{
  "n_layer": 9,
  "d_model": 768,
  "n_head": 12,
  "n_kv_head": 12,
  "head_dim": 64,
  "d_mlp": 3072,
  "vocab_size": 10123,
  "activation": "tanh_gelu",
  "norm": "layernorm",
  "norm_place": "pre",
  "norm_eps": 1e-06,
  "positions": "learned",
  "qk_norm": true,
  "attn_scale": 0.125,
  "bias": "all",
  "tie_embeddings": true,
  "parallel_block": false,
  "init": "normal",
  "init_std_qkv": 0.0251,
  "init_std_o": 0.00593,
  "init_std_up": 0.0251,
  "init_std_down": 0.00593,
  "optimizer": "adamw",
  "lr": 0.000708,
  "lr_mult_up": 0.639,
  "beta1": 0.9,
  "beta2": 0.98,
  "lr_head": 0.00326,
  "grad_clip": 1.0,
  "warmup_steps": 298,
  "schedule": "wsd",
  "decay_fraction": 0.863,
  "decay_shape": "linear",
  "final_lr_fraction": 0.0,
  "batch_tokens": 65536,
  "seq_len": 512,
  "doc_mask": true,
  "train_tokens": 968400000,
  "steps": 14777,
  "dataset": "wikipedia_en"
}
MLP neurons of a small language model. Each row is named by its layer, matrix (up: input weights) and neuron, and shows model dimensions 16-271. Each number is 500 + 40 x the weight over its row's rms, rounded and kept within 0 to 999. Numbers have three digits each.
After each neuron's rows, "fires in" lists the words (lower case) most often at its 100 highest values on Wikipedia text that the model never trained on.

L3.up1765:500540517409424489473510460510550469544549451427496466494482486488562432466466509463462545506511514492539488428575571529535539503457512528516505556543507540475575568593512530551505526545484485546511503497516539524537530476478493450494505426554455567482503468486491477445543482524490461499509455469451501526582504440530569519508488520523534499444514470516541447507449550530446440521518594435479488517456512527485514431516428501513457495495469511497501492483417551456522438506542489548503537558494500497505595548518472522554468478436478493487542535508488474471452543547428539505481431569520473596504524511476513514427492430526503555505492494534519541475454473532478597508503459583509403484507509539503591459518488471534508426432497487494529528484463517515522470494442529
fires in: "south", "north", "east", "west", "su", "western"

L3.up1422:382532483467525558488521488480500464496502472486475491515470555453570539511530482492473519412506493474535408445473524525480464547542527479485580528527452487476554487438497552468510467575514496520502505410470488510556539493514511427498501520453484465470434527574525491475577600515517525569495440570485530471463486490517442577515519537478568551461487451473579568539555510521525456480441507519525566519499524526512493451459481503496490528468520520540503452524569436541449478465435516454531461491509534562500553523535508561471497576436468414498524538506596523516480501549580468490523461485507492580536576466456514494519541553473537448499513506493492475505455465532467522522524462507435425474462485493411450523509463522502520508499504455479557420541468511466486508533486489
fires in: "at", "in", "000", "by"

L3.up2036:438501496536492526474492537478525547571529499483513462509470466502550463548507497477448514463471547536464428545552485477446485533525509511489559479473490550507474512484532491454491439481502517504544505505521519528488467515488486566478552494489446543499524464474538510504530430517536442466496527449498470560469489492492478523485494542517544484414485417458546577525486573481454513516559477521538518471462568447524497490548553570436503517482486547541481466545528437536436541449475454436541451464517457503492516498482550471454482520486500529492585577483469544534419567527501545511473514489508454478526458436459380505469528468506502432391536567477536516482491499510546554488488543460515500422531461479536466482491543523502449540493507528482495502469508488447498514567485476
fires in: "of", "all", "only"

L3.up371:461535577439493456442471477503434503524546546484536408563507477519546528453487477437562531433479460525537464494517493513505510534520478497530582497494500528478475489525493567493430493491508380528446520475482510507518512458533516436518501471462510516528532550509527468495534496516456484543435482554528492566514632466493540502540552474459498528480518429437500546481515525500494491550502483519518420483473524473510431446527441457420438490430442548524426475530528431489422606486467411550501500497513512533488560509527554541458530551397458528472463503495432457492503559554446553541484488526508489514501469495491484506500509489539494448416504487543496525502470505504464538508543541562541538490551529497493468459482512495507454567400504523433523446484464514576471460520485565
fires in: "on"

L3.up955:470532510543485482479482513534508422584445473536530515539490486457499497501525529466499488499549531568456541533595534444503486448528481526470571461456438491479512510503426548410537514473442571453443501447419524511502428494532537442458500453490557501548471513554513516552543552476486490443516453492566519575506488528510484539533525569569520504488566488435539583467501521489527446467529432447431516508503513485546445503471560543463516554535522542499567437507456589515548422480476531441485501475574482525493483532563518484493472538508393403504491460493481489486537463527575503469487531528473524496429424499518491489545503440546477523413520467539475501566470556611492449509566439509442558463495469538526488473484547430543515509462434467535508544550551523501455507522484512
fires in: "has", "have", "had", "part", "it", "there"

L3.up2343:497451473545441453491470435518503442459503470524439513532470440481519521522587478478476491482549470534503543489510506464414468442470470492504555513500463520496529513530437541495486474539527565468564473457517515558473426406519502532500482546555462506431467483534436453492450511496508500449547504530538528508539470518518475462483570468515479479552523525461548567498536504534472528494499529498450514511497571496482587448457563481519458483448496491472510507533514544474504504474440459430522472429426502508552458477551511514550496505487469480541437509516549553478433470461551455564464571461620560519424611551529436499460498450460534484491505417530548491499446489476452435471456545445499507425446530501545539488480427527502484526533505487518509510517480487475464481443487393
fires in: "such", "known", "it"

L3.up3034:513428529458477453490490416506457481496502504504534490521457422520528430487463498490489464415543485557459444558416566456487531564502510444517558504483487538602479473501498535448474486427481407448552503437547567476518497500470434480516551440517502506472438526520530520469388581509508538527576499477410509519542541443497537569540398480523538528453464455543523531481559464454553471550529494523474485431454523509560455487493468515437525484490477513530488422528540472532545501532517531478537572474540523486498526464524528536483477500517504624470483524522533584513528578526452491448421497495428581513480481479407562510512600530498471549494519542510485525520555480493453510530509499503509444475511495438486521536526516463504511472475503477445497486493529469511508516548448500
fires in: "of", "the", "other", "only"

L3.up165:523548483525493540458524452491482524469495509487444491551459508445555477515521469492460519459523545584467457495474548567458594575514517465504498515492412519526538562542423507469508468550466485464557492495528505552395534513522506502504524484543498502506531486563505524432579541487444479552540440454450485469529491431475494533516534446514518517496549526558528502508521497476486482452456470451481503460446500500485507492500491515486476499537439558545550475422507492476524528461496472404516529383494553536526526519541459507543571480484569519466479425579520488405475450569500452495552471555416441433534560469524511498498538510552531443500571388584558529513547422598357418530464409491507505485427498463597472482482522454543522504502480450463551505579508455461486547573393448
fires in: "as", "54"

L3.up1717:543573491465431496493486509481539543487524481496415474531494537446521452505506492487515513451520462468457528512474484517548477440514522457529486497496540556496478547460441521546443465491565528428450497536470473521423522578538521522458541511575583521393473414528554416446481475455520549527558433496453505583451538487498597571479478491564516490493556468565495446513437430523474457498579435509563504573530524534445485544525491473490400496554541450482584512492447439481514486459444456547534525475519484526515521482562455439501479513521489498521525485478483527467464552465527525547519553486479508547557519563531505478528488426509522565503490512471579553488501558507448519472466498459472465448409463475462458491476558513517501439443497490562483495469461480512467540520523485
fires in: "of", "de", "do", "not", "der"

L3.up869:424459521474474465458550463496542475476493465472473582452557490463492513437452505519521537461505495524507469459541600482414519517495522472554512508480451514478503524521520477483563503454450501573519521490454524564495587528534439462554519468565523546511499526529468450478498480480513487594475487532472432417506513525500536519499535532527494473468486417592490434536500475446561493559523463519521491503426530497474435515448487524529508484471520496518478511429558558505475489514451444492469445475485478473580535572511509444489470560432525575503495511534500556452427532520519503529463528477498507495516524543526531423464582450497550413526528515608506582492537445453475470523502370476448547500570532435532540565543465483462554503436458512446531435532497471503431454487476545
fires in: "of", "late", "half"

L3.up1426:531544486531501435457465515555541467496553525516544522520486474531446432454535511497478542449520496495497466531528512473475555493506503445528596533459434544509551580539560498520548507512561516534565471476493509501511510556489406522471496510480516616494420419462549538570521496469468432477445535503470417487517450473472572493519531508462623513423460502503529524553496457474549491525442494496442468453565517520441524515419550489505514513484443591427521504541528506534482521471465504501500450506482494475528519591567533538502486519453447470500500558513555561492416568525592516535513500525523509422508491482385462487463525506506434525507477557493480497463469464469461487491549530507449450478448476513480518568569628546499521478500488442485480490531479546507474460516481458
fires in: "to", "from", "by", "the", "with", "his"

L3.up471:487449477533450445509528472504574455600487473429528532533452537588511535517495506519627513399477605446532491513531533468519480464467439498575502474487451482512458498466484530492447562461507543475581513450541542503476527459526468479537542550512435507457518547528490541484465421492463565509553553494477503493510589470489526520516570609550532339451488477473468432598492446473499505532496504553510500590473540468546456509588561475510472508495468573494531439475450475491476496513478568504519494478439476483468493476465492516554565520440491554513535459511448559497514552484504472584517566504492476449527388511520502466520423471566537513525438543492499487519548513505494496509531505496512538460572445483435489531508533455463470530549472514553556535501413429503516447546536545
fires in: "of", "other", "two", "first", "next"

L3.up1340:462488491437518500481574461503518469539466546471474552486437555514503484531416481462457534532532498525544535508463513526424501477461555483553492538498438528539509520522513453474588528481448528577509497423447521565522494498460450487502481450510505516544449541474463459472525529495547549490488544486491479465529555533486465593492537473534481445483514483497523541475538504528511487529577513461475501562457550523533418612526523494513491574495493523470493535555510552489515450453439506480462502522480413479502566578537527478459434512459489551421491438516561491551526504470547502483503447516464514504516515555509454466449511467490466507497500442547451523512501475476445492447538438461570511530564510497506572480511460454481488567471439428457516449540536513458509474556507444
fires in: "he", "as", "was", "later", "who", "she"

L3.up1072:474480476451533475504443501534498428465467494515501540524460544544449515607576498518510534537581599481510500509508551483465436505501563482511502504492488569489465487506553448520445464483515492486548479455492468577438547488606459486540524495554522559461479503492534496500473458506569480532485540518495528554439448498478510542475516560541548412436555379481486482556464524485523470512513509528532537554448515522481413537474522426440498435510405538500483519503460428399416528532519505521501526487518452523495510519516507434455485479466494544536548529483435524486467541468457490518512554496452535527489528493483586502533445540586548476579491541531469538514593473517512473541485482473548492518524494480506509549498519420560453518553514544485515427498486468426556516463555530
fires in: "of", "one", "member"

L3.up595:523517510492492500495474433502499476524471469488499457564514493527534474557529482463470481464471578460487513523503467537541469472548501533518566476478505514500511536547522500580552517498467432514474550573505543522465557491448479512429518443485452525550544576529480485468507490519495456510433466441477549427530485497505497556502452485491543459539554483504542471543452555537461484507479585553511465478405493531600509577547568430446486423456464448473536501523455478471545477503483562547487532425474492463497548540530547498533484493521502537475477529431467510488510515487485470518459478563438470496507517481420524491527589574426443526446465505477490510481486615518475540547486503453500429438503504524485541456498511480532440441531487464489547507465427400437477494472474433
fires in: "north", "south", "central", "east", "southern"

L3.up706:446525547493435448513504475487488485499554465456517490522451434485502483541440463471486478520485493523422492560498500475499456514542521439523513457563473651547540527485521538524501483485541496497489478526461491434497448498522480511494522579505511494450406497509485451501502502534490510535486462509507467505423510525546489548449507531538518490437452556487473496439511538558528508489514470527522516524512559458517447469446536506539477447458528564461536487521494468518507443551557418515494536441471518456518518543536505553470484560449438491518480473451452556475452546490531479502548501585489553451486499447494511516524482454483510528573476593450436449520522413498487519479523546454499474498491565523445539520496533500477479532536502452532530410456510491471525417465495519
fires in: "received", "of", "awarded", "d", "not"

L3.up2214:515524493489511467458501481505508492457474546523487557567484474427508449501460538517579595536483515536463499521499533441463542445470523468491503449558457572502437501560545539498468432546530445493509463482508512453481500505569466503546535535605594588504530484502438516459495464515497490564515508478473495525485555498472576573484469481536483505485404482540489484439420563511510464521509550546483390553507515522461530520516465464514503522467543516452486539497554497443461460524479465544537484420468536537524503511541440607507394531479517519504562504495532449514510512525469428478497523485570456524554568590552521446487478449443515494517478519462473408498456536521469580458463531558468553462447496535549570483433577468548513516557475496503503503485490478504526464506444501
fires in: "such", "him", "himself", "them", "themselves"

L3.up703:518533533444479480503508482442576429549496491499551521574532451534505473510438503516553575535464427532511551499517467526453490459559535400547471503517503509538482526521513539502507542513546490459632508531479429562536488531502578538436534503528476503483462492574425521499528497551493503528536526444479449499464479492472520479544551495550490509545493477536480523473473488532451498521533459570500446505521485521489468483467471489525494517494504478566566499504425470492479536596547545480509541461524470544466460455505515433492492536482492546553535441476519588511455452423619518512502537456516553429528588525488469506575522510476491525478478479464443457449524438462522442475525471532457516523491416434519459532527500540474494501545465569511522530510426537534509502484508551
fires in: "by", "professional", "rook"

L3.up880:534601484541537513493495502489473543537563505591471489500541558492486540540565460507538534428483484498555593435536448507461479510477503575514508474556503498491523554484467550516591423502519569466449498512439515519548500472493539577443507538529490460536461505465457494518510535502485544485543528433511528490439526556534575528529486395551458558585509529516568513511399499561538518477586509466475434502563496543523474478460509509499574514469543551493545519567523539485593509555501475538498504463525498566517512497525496507478471571571532543567484517558509476553510472451498558547568591464538508549512525521537472446520543465409527480447604434521536456505514556443438471502456456525474455498496494589502492453461480549542450598452456494488548488476504530492480518523514523
fires in: "it", "that", "i", "we"

L3.up1467:455457469510495511506467450571534468494479472509506527539466496541496501492466469504556524404555567496516472448539571544470475559525498576549564497491471548564520533494461558547427551476511468462482547422468535516556455435446486533535476541487554467492496572489507538429510507465472421538525523473553480460492510486492445531514480475496481537477480397487443510434465558518455533519513508558469491488482486558496493402478533541504561498537495518534475435526495572536528456497455574482496537452527439530559496488443485493450505519467504448509486456523489603513482563464438553519521485545478503544469549498493558492531485501526569464376522434523455491465492493496505408549572426487530444502533532503476476472491487520470492441521422517467567414525521469506532533601518502
fires in: "it", "is", "book", "i", "series", "was"

L3.up157:407566471457506513474503511502532453450530556501481449514552525511517531472451469491519497484471546510529475477509474519526461464467533388553512504514443531455473579447577559474499524518518499518504489533544481596600465532501478429509599530488522577468520519489446450564485517513484536466591508506509476597507564469503476516518440492479484506551522549474578596557559464494469467492437446463522483545492465503491431494478508399581412506482508479522490473526537486574515510473511476564485547488532520478487512559471468487473543548527410488498482549506522495561481511461546493533430506543463476444482548514448427440492496529408510497534404482450528484473551494489447488465530491393535465543495486502487484458546440487469467461509498563386534431489479496515538414505534575
fires in: "at", "atoms", "adler"

L3.up1217:434444507530461598514556467571591464501495515428528492556477527515522504430460514464452523506492474472503460490468508549518496511496526414494470533495474476497483564503554516487498570493567493521516512504529534543553508419518486500490498473512438494493478501512459515440513489497493552560507458458519467489579441518509493461490502468567471524401477471526619559517533481542526457558552518530552541536518561471543437458538497537423573439523501516474534508487533499512505466553502509391465497548459437491493553575506439492480460487529430604489484455545516553559488516422520484473435446445527479526441481493514482444473509472502504470449495491427551495494459411509405468450496452492476522548471426467556494485492488543520477466438481454465453522565549512527525467503499476
fires in: "had", "later", "was", "been", "previously"